{
  "n_kv_head": 4,
  "activation": "geglu",
  "norm_eps": 1e-05,
  "positions": "learned",
  "qk_norm": false,
  "attn_scale": 0.125,
  "tie_embeddings": true,
  "optimizer": "adam_variant",
  "beta2": 0.98,
  "seq_len": 256,
  "train_tokens": 157000000,
  "steps": 12822
}
MLP neurons of a small language model. Each row is named by its layer, matrix (gate and up: input weights; down: output weights) and neuron, and shows model dimensions 0-223. Each number is 128 + 24 x the weight over its row's rms, rounded and kept within 0 to 255. Numbers have three digits each. A neuron's up and down rows have the sign that makes its largest values positive.
After each neuron's rows, "fires on" lists the tokens most often at its 100 highest values on Wikipedia text that the model never trained on; "fires before" lists the tokens most often just after its 100 highest values on Wikipedia text that the model never trained on. A number after a token or word is its count.

L3.gate556:155134141132145104129119152118145116113150105140096145126157122149156115119119126150103184110130144097127071150092121112119190116141147115155130134132104083136150114126127110109100161117089097091130131107145068126101137148151146097142108123110148087145090153126115150160143197163163105146127119163142098137167116126162107095122155158148140150109107109132139107094100131151115063147092090104121097117141181152103137124085152092106161144144106124104131105128160114154097107145148129150079131107150081130127117129151162131107124125145116137132144150149143133129104144123108087116143113156155146131125096149096145143136117140147107141109099164155161151084092134158113096094093
L3.up556:130151086110128104140106142144104119114125076155111126147127130132117136097156135162044173120124096088144114164144116101155202129129152120150114143113143126106167184134137119138088139121137143107125108136162070128120146179117153146144131159132138114154108126129181147156135128113151109122144138137133115105164142085176122092099108169137133128144080086157173135099094092149123098104106115113125118094145159133113141114136126124109143127131104104133148134152159069145144152141137154111093121097151086156069137126149202142118122116119129153150144129150134161140091114118112105137119133142137157155131105114109116150091110121092128137115118128122117132139082092135135140130125
L3.down556:161145134109081116142165143138097131089140101148113089159123112153162110150135116145143135120145094119129168164159112075149166175123175115138115131109137079091107161114158076158122146117062129122133137112130118147085106129157125143162140159130123154096140091099172119126125125138129128128119106125119099125165110112138153154133088178119120088113134105138127109138149144117109103101108120151122161153104137113116137151145099106122159094103105141111109124159103113151109096146138154092132148138122134151137137157162207136113114141174140149110124129142162118155092122095173121154127094137106147172138100126130138074109154113077132120135098119109142162145097116109124158102138
fires on: " record" 38, " remain" 20, " Record" 10, " count" 7, " total" 6, "ount" 6
fires before: "s" 20, "ed" 18, "ing" 16, "y" 4, "ative" 4

L3.gate259:123102149129138146124144143110132170163104137150128164151160137136124158109138151135118088110136085105129138110103125116097143148158107168123084154121152105136142093134122093140152165140134112156085129148128114129086097081148103156148090150093124132152097111107144150141133099102105141151129125108139111137090136111094097057128148084146109198099105200098117132123102110121113112100145137131113127104131159152125115171092114151161125096159176165128161124162129133158145122130154160170141104133099127060147117130125089146124128135157098123131161089100094126112122121109120105113145157110131145114108128143141092132127121097153130136131159089121111110124132164137096130104175
L3.up259:112173123145133118160171133144116159159125101109128108097137134121101125127140112143124113058098091108141129117137131098090132176088124072123125137145141140128113110157120097058105115095136161112111105123129084132143172118072146137129172105138092135134155097110127126145105125128162117142110112158177127124136121124125156146103122121135121145122143136142146171069114151137141113159164140149138118083105164144093157124100110139116158117138119167131177121155138115066126134122123156108144131116139129151157118111105108132106158125121107138101152096159100133105099120133158120124110165148138139089133079171161141117090149105179139141079156146143089137149134145108169151123107
L3.down259:116136159147131169064098124099196110133112191137183132178138144086099128095130119127123166093140151096130109102100112119111135124140099129150142131103122107130150111116142108095112151130125118171128133128108101145145145090144118125128089095135167107147114128148112111075109112099142104150117141104158124141154145145132151104150122122110096092120131158124161132172133149088125141099110169140145118086114149153124134137149108136173121135112128141112130147123086104144146105139091176162146114133137133176139135141108137094134101153120170141102147165174140130131089171116112116119129078130133154132121121119153173148127147142125136128087105110166101075118179124134131152092087
fires on: "\n" 92
fires before: "-" 76, "E" 6, "|" 4

L3.gate99:152175090122064116133146152107118116162145106096153154173170135122149119100127116138144129107098107106107163090131140112115130133087134165133093129132161171100134112151125111105133136106132159110131115102123138117163111156125125114145115142137110189130126129147171158133131116159130170169133126111129127129111118111138114135118075156120149140111138139163104139114109128142116148130110132127110139122178184089100092097147101149098168080156130150097100164119127127116150120146150177122135111164092178161172131120101145122086063100129128113142138102135164093111134128122151150122182124152129156087143132098135094183097155117114105124147128130153087109111122107141136101132134
L3.up99:158138195146107117108114148110128115127158160102146121100186154111120135073106151136139109143115114120113137091127126095118120146132121129116150133103090117126111167105121137120115143140154083112164114151121165154114110134126126119139107148114159145112186084125129120113144093103133126099146094173177091106149083173132114152114103097106133131149123136087168107120150144119125112128134146054145119130155132090110147126097124173140109144113164093116116140195113128111112135163079121132118162100104149118137080173115094117129147137112115161167163117116121138154139100164113174106112126115129161157123123099120102114119135136141127119088157136119072123133132136083132151112129
L3.down99:141132109096148107162163133111106141146132145152170122125165124143167131110122142111113119122152099111133133122126146146105119172103096093145147113141109145127136131139110103118114121127112147164107114111158129119153073112117108110121152152076156159131169157115155164117146125099093153143098120160131052127101123142145125173124143154135157044115112130130108139146163143134146099150110083146162095150142121118139158095086157136147112131161191131128131112126088105132121093158095129134125135111121087122119111102082114129140113167147146142143159125111164136156126085196121127084105131091141136132110136109075131145154109130147079140106104131148152132107130127152165141101102
fires on: ")," 49, "," 22, " is" 11, " British" 6
fires before: " Japan" 30, " a" 10, " Mex" 6, " an" 6, " O" 5, " act" 4

L3.gate25:147131157139137101083133136128138140160124147124105139113092157110168139094095120089134085092106130093141085158152164131116133137119134139166167083173176142105094168129141117120054100089090109104079137139097099115095148146113146131123116146107119091140129154102162127147062192168130138133133128123141104118118142107112102110102113115116128146146118147110071152151135142176115120123137104176114111101155160155107125122132137098142141183154138122123124112090135116125141125121113126125110108138112149180136101082121107113131160153157168135146132112108106131119100158167155108133131131133096119135162126158146149148178136126114120120171126147132160120107139154150134111127127
L3.up25:148125195137139157115151124135136170157152106101140097108110147094139137132124122127118123160058095122152139115103126136102164115122115112136136105116155112115161132155133175135119140148151100123085130133161148139125132116113152117106137124153161120144138096118114109119078131145152116124140140116094069115131130118078110155107107143146117122119137157148128106145133094115102091141080139151164152101117125114121144159119114112170116168098091136137082148172120127161114103115139150079096123201171154128127085119117187123093120139125112161143160138118155133153110117140123168097163169135117115124137060152131112108117136171164121100139119105146120102151114128176118112098104
L3.down25:100146107164093140124164106140133138160086153146108083147176141108071136139111111120110184145106149123126138152108159127124162145107125124130119179138133100109164105115078172075158132116078125134143119119142098129110142128115113116152164187110100138135102136112148134108169132136119126133136062114113100094124104127130123101159136138131102083127109156145132154147153125138144158116127188132127117144161105138151129119085158125134120121113123114111153135129105127101142094132165131101165135105164119115127103126071148152147086145141138127182120112134098169162117139072132122106140133183191133074120128148142137138167136120118103114129129092120110116146161143127112115138128
fires on: "\n" 33, " |\n" 26, "|" 11, " met" 9, "van" 6, " |" 5
fires before: "|" 30, "-" 29, "ia" 5, " |" 5

L3.gate305:091113152117133145130163086134132119090097115078135123133144117134148133095142137167125148163118105134105137136142140124115131096115109154109117155110094129153140158122160111127134154126122110100107139176141156123128127089097117098127137147105134093103166162131151116115133096139110127093159160133134089133091135162155131103145105185105179145137139091153120131122094120158115088135141131135169091099192136136164103131109168142104125131154159107117166098143145145118152162162100146121123097138164117131119133106131126103120069134121126118095074122104127132171113126157137132099144142147076142150101175140136128172143104128106163110107088074186144110120146138146092148108095
L3.up305:122172132114136131154144118140118082160084105098137134143151136137165113099124139170169144084102111090157134115140143121101151132112127102074131123170105123115135139064109102144135095151126104134104130138103164119129129150129108131120140096067133156110134163180112168123106123139123156167153147140099106083166139122101115135108125165130148133123124134098111136148158170157107115130102146123161106117145094128137136148168154123129117147173138148120106149116156120107119143125166134124117124161113157126132105058155111128083116153134121086148167114124131110165069116136124108146106169076110103144102151167146151131154118119125141104119101119162113125129132076134174084148119
L3.down305:142111117133124158114165103111148149150083168115119109157155190104135122123126087129152153127133104108118162098168170152132147153109131133143122070108132220102108146097166098117118119126072152152141120125092136083155146125144140117110090109130120108183118128125100128127139113096136145145164081139122131140113135117108149110131130136141124062104124138114139143158162169092104105102141116147109143139127165096143068139129148143117133155118151144103116098097151096097107121099115168133170134143107083141131162156137136118151138145114140152085134123131099131091155132121106116135160157161109142133130172150101140131158132127106140152119149105105114123155107119125087123136171
fires on: " —" 53, " under" 36, " Ber" 5
fires before: " |" 41, " the" 10, " |\n" 7, " " 4

L6.gate2:163095121146112130071129118107147089102111141152119148168106101189100109158149137103138117133158134138168125117087113111140181141133110123114076103136171150149093092151152101092125116161116118131106135187128104112111114120151067115127121098131137100156119117112118142136128119173149123143205174137159133133105112133137145092139119121133111146125126135143145109106117132125118134104131116152114157173139146134089121111101162137143145161105104159072114118147135140112142120123118124101073133144145149132113144095109147150107163078140151147052075108139151137140126136138103121113172122134099103106146120148085137124159093126124126096120107100141108089132091132114136133135141
L6.up2:171137160145081157137097054135111103134128130130121145137128127134150103132151082116149111119133126149111125130094153128155137123106084149071136139148136139110121138162142123138065138125114172149111139136175169121149128099141132138170138127137118159135101115085168176133136103168159129182114116121157130115115138145134088116140097154136100128089128163147106151142139111099065101090153102111124138141121150148138135149133119101137102126115136100098144173176140101092114136140133107107120124123165108142153125149116135151089122116086107130175151129115146115068142125132162118115123126143149135085102160118135098126143112117099135109119143146094144160052136140099172107105137
L6.down2:148129126143137115122107110131138130093125150155140133152127168105122117129120104103125143147172104126136171151113111127097097133101156127162130120153135122111174136106098087105129144167134098128133134145114070164131090092166137134142124099143136090128115164079121127128126129113134121141114122106115136122119122097137119111148118075110106128128131142075085146107146107150128152118094073115169129122160132134136138166132165141123149132086101126132140119160106123135122159121117153115116146119125160132116164090120070132148159158155127172113181174121134113128125114107118113103124148138103135044142161104096100171156096123116201127122149156142153202123107128080122153136148
fires on: " |" 71, " votes" 5, " /" 4
fires before: " " 55, " (" 8, " +" 7, " −" 4, " ." 4

L3.gate275:152127109124098093139132146136117081143095145126130179141154159176143149087087136162132095137136106157108128129143129174152111123115108170141111146146125086144131116134102165143135164161131149099104162108110095090104138163124112157116139132080072142114197104118156150117155122132116144114100105122126107133116132139130078103146127128134158132144059094128173151122108117132122116183147113117122119107127163057139125118151166148130131178155135098111129146162096111114120130130075136095135100143105141125139144149128081095099101140142137117126107122086154131173109134120149123118114160155114149146166121136090133148078129121145122165114115139137147123119129090147141091136137
L3.up275:090177125148116068163136145147130145128116157169128145093143146127171143146118154155146118129144108124076143113127126185122129117108118126135152140104102118151112145118116091147127158139108127127161140097089108109131149119113105136159135130107120157128132087113151159127149089130134139138096077141166118090081141139132105140103093113102154133126135113136114146096163087102157126131149110107168120119132188103143097111130098117125148076156127115102091164136133125114124098142148088145189095148136136102143138152093110153133104084134116106126153128120166136149113176110127139125127168096154170128123136152134163159121138117092114151125151118067111141115101056122148132136165
L3.down275:142154138122127096152177112123066123099164146083129113140141139121130170151112137118103130113137107131112121102169171163120125112105107108143112105137147101144113122147102164133153126168136171092146133115121098135107129121133142108095134137109090127130188069089075115126125146096157108113128115166108094177153145121135085158149150106117113049101111125108123145146099142153135097133152147141137110166145091148127135137126115168107105161167092126081121150118083119135133118154145170153115124145128133068135092168145126161126126130128137106126124124108182100150150146139110143117162137152145143101099148112112146141109104129121154112138105157120138151156138093123122110098174
fires on: ")," 35, " is" 28, " was" 13, "," 7, " Aust" 6
fires before: " a" 25, " Japan" 22, " an" 8, " Mex" 6, " the" 4, "in" 4

L3.gate199:119080152185125123167122140200094135121134120148095155150126083140123130135105152084129079179105109097139105132107176135103116103132132149138155115186162138136154135168128091097115138094099142125109141107093105128117122135081136135128108155132141131111125147144144103078110090139112153146174135102135132116183142134125114061153125107135130162132129113100127141155074116142136136163134138152168108119187157140127131140165139106129123104122124130092140127130084151121141081109165158092118141139095159120134117134077174149089163136162141124102130084118134120100105135148146133107123138145146127085094129157140135150144149113108121111145113144125120111124126140162146119117113
L3.up199:144113120139121144171140153185125127141119137102112128140132135150160124092124133125140135141124106145136091181135067088114148136107142157118106145158082142085129125100105141104101109136147121089175137173124090147142127136123143143115087136139134091149161130133173112121122134151093133112093143174124170156149124127083123123103067112122118129089148089182156115067140146078140163133162117168123154093184121158091089128128124151143127109119117145120132117102143118096117112113117118095114160123145170101157168101154138156144156152120150120097146123098118148116110127127122130153157112105086170094107121152097121132141143114147149133145142109087095115124112126141139119147168
L3.down199:112159103109126108147148132158089089102139116097115175121120086129135129133146119142209173125096160121093081128122101147155127142199074131172133138147139090103146138096141117155174060165125099122110153136172182137125108110136120114103123159130128113136128166153171143156124085130118134167156102143106147124125107096163140157126134146141126148135154145137154126132121120146136117135124121149124156106148120096119106147153090123120117124130102138108118087152126125123111132086114082084164130144145114136152131145104090120123142105141174092099117137133125118128109171096111121149137111097091123141155117131110092119130170102131093155170107118109127163131101099138136107099129
fires on: " /" 46, "oth" 10, " Roman" 9, " rel" 5, " football" 4, "ether" 4
fires before: " (" 24, " " 22, "ia" 6, "ing" 4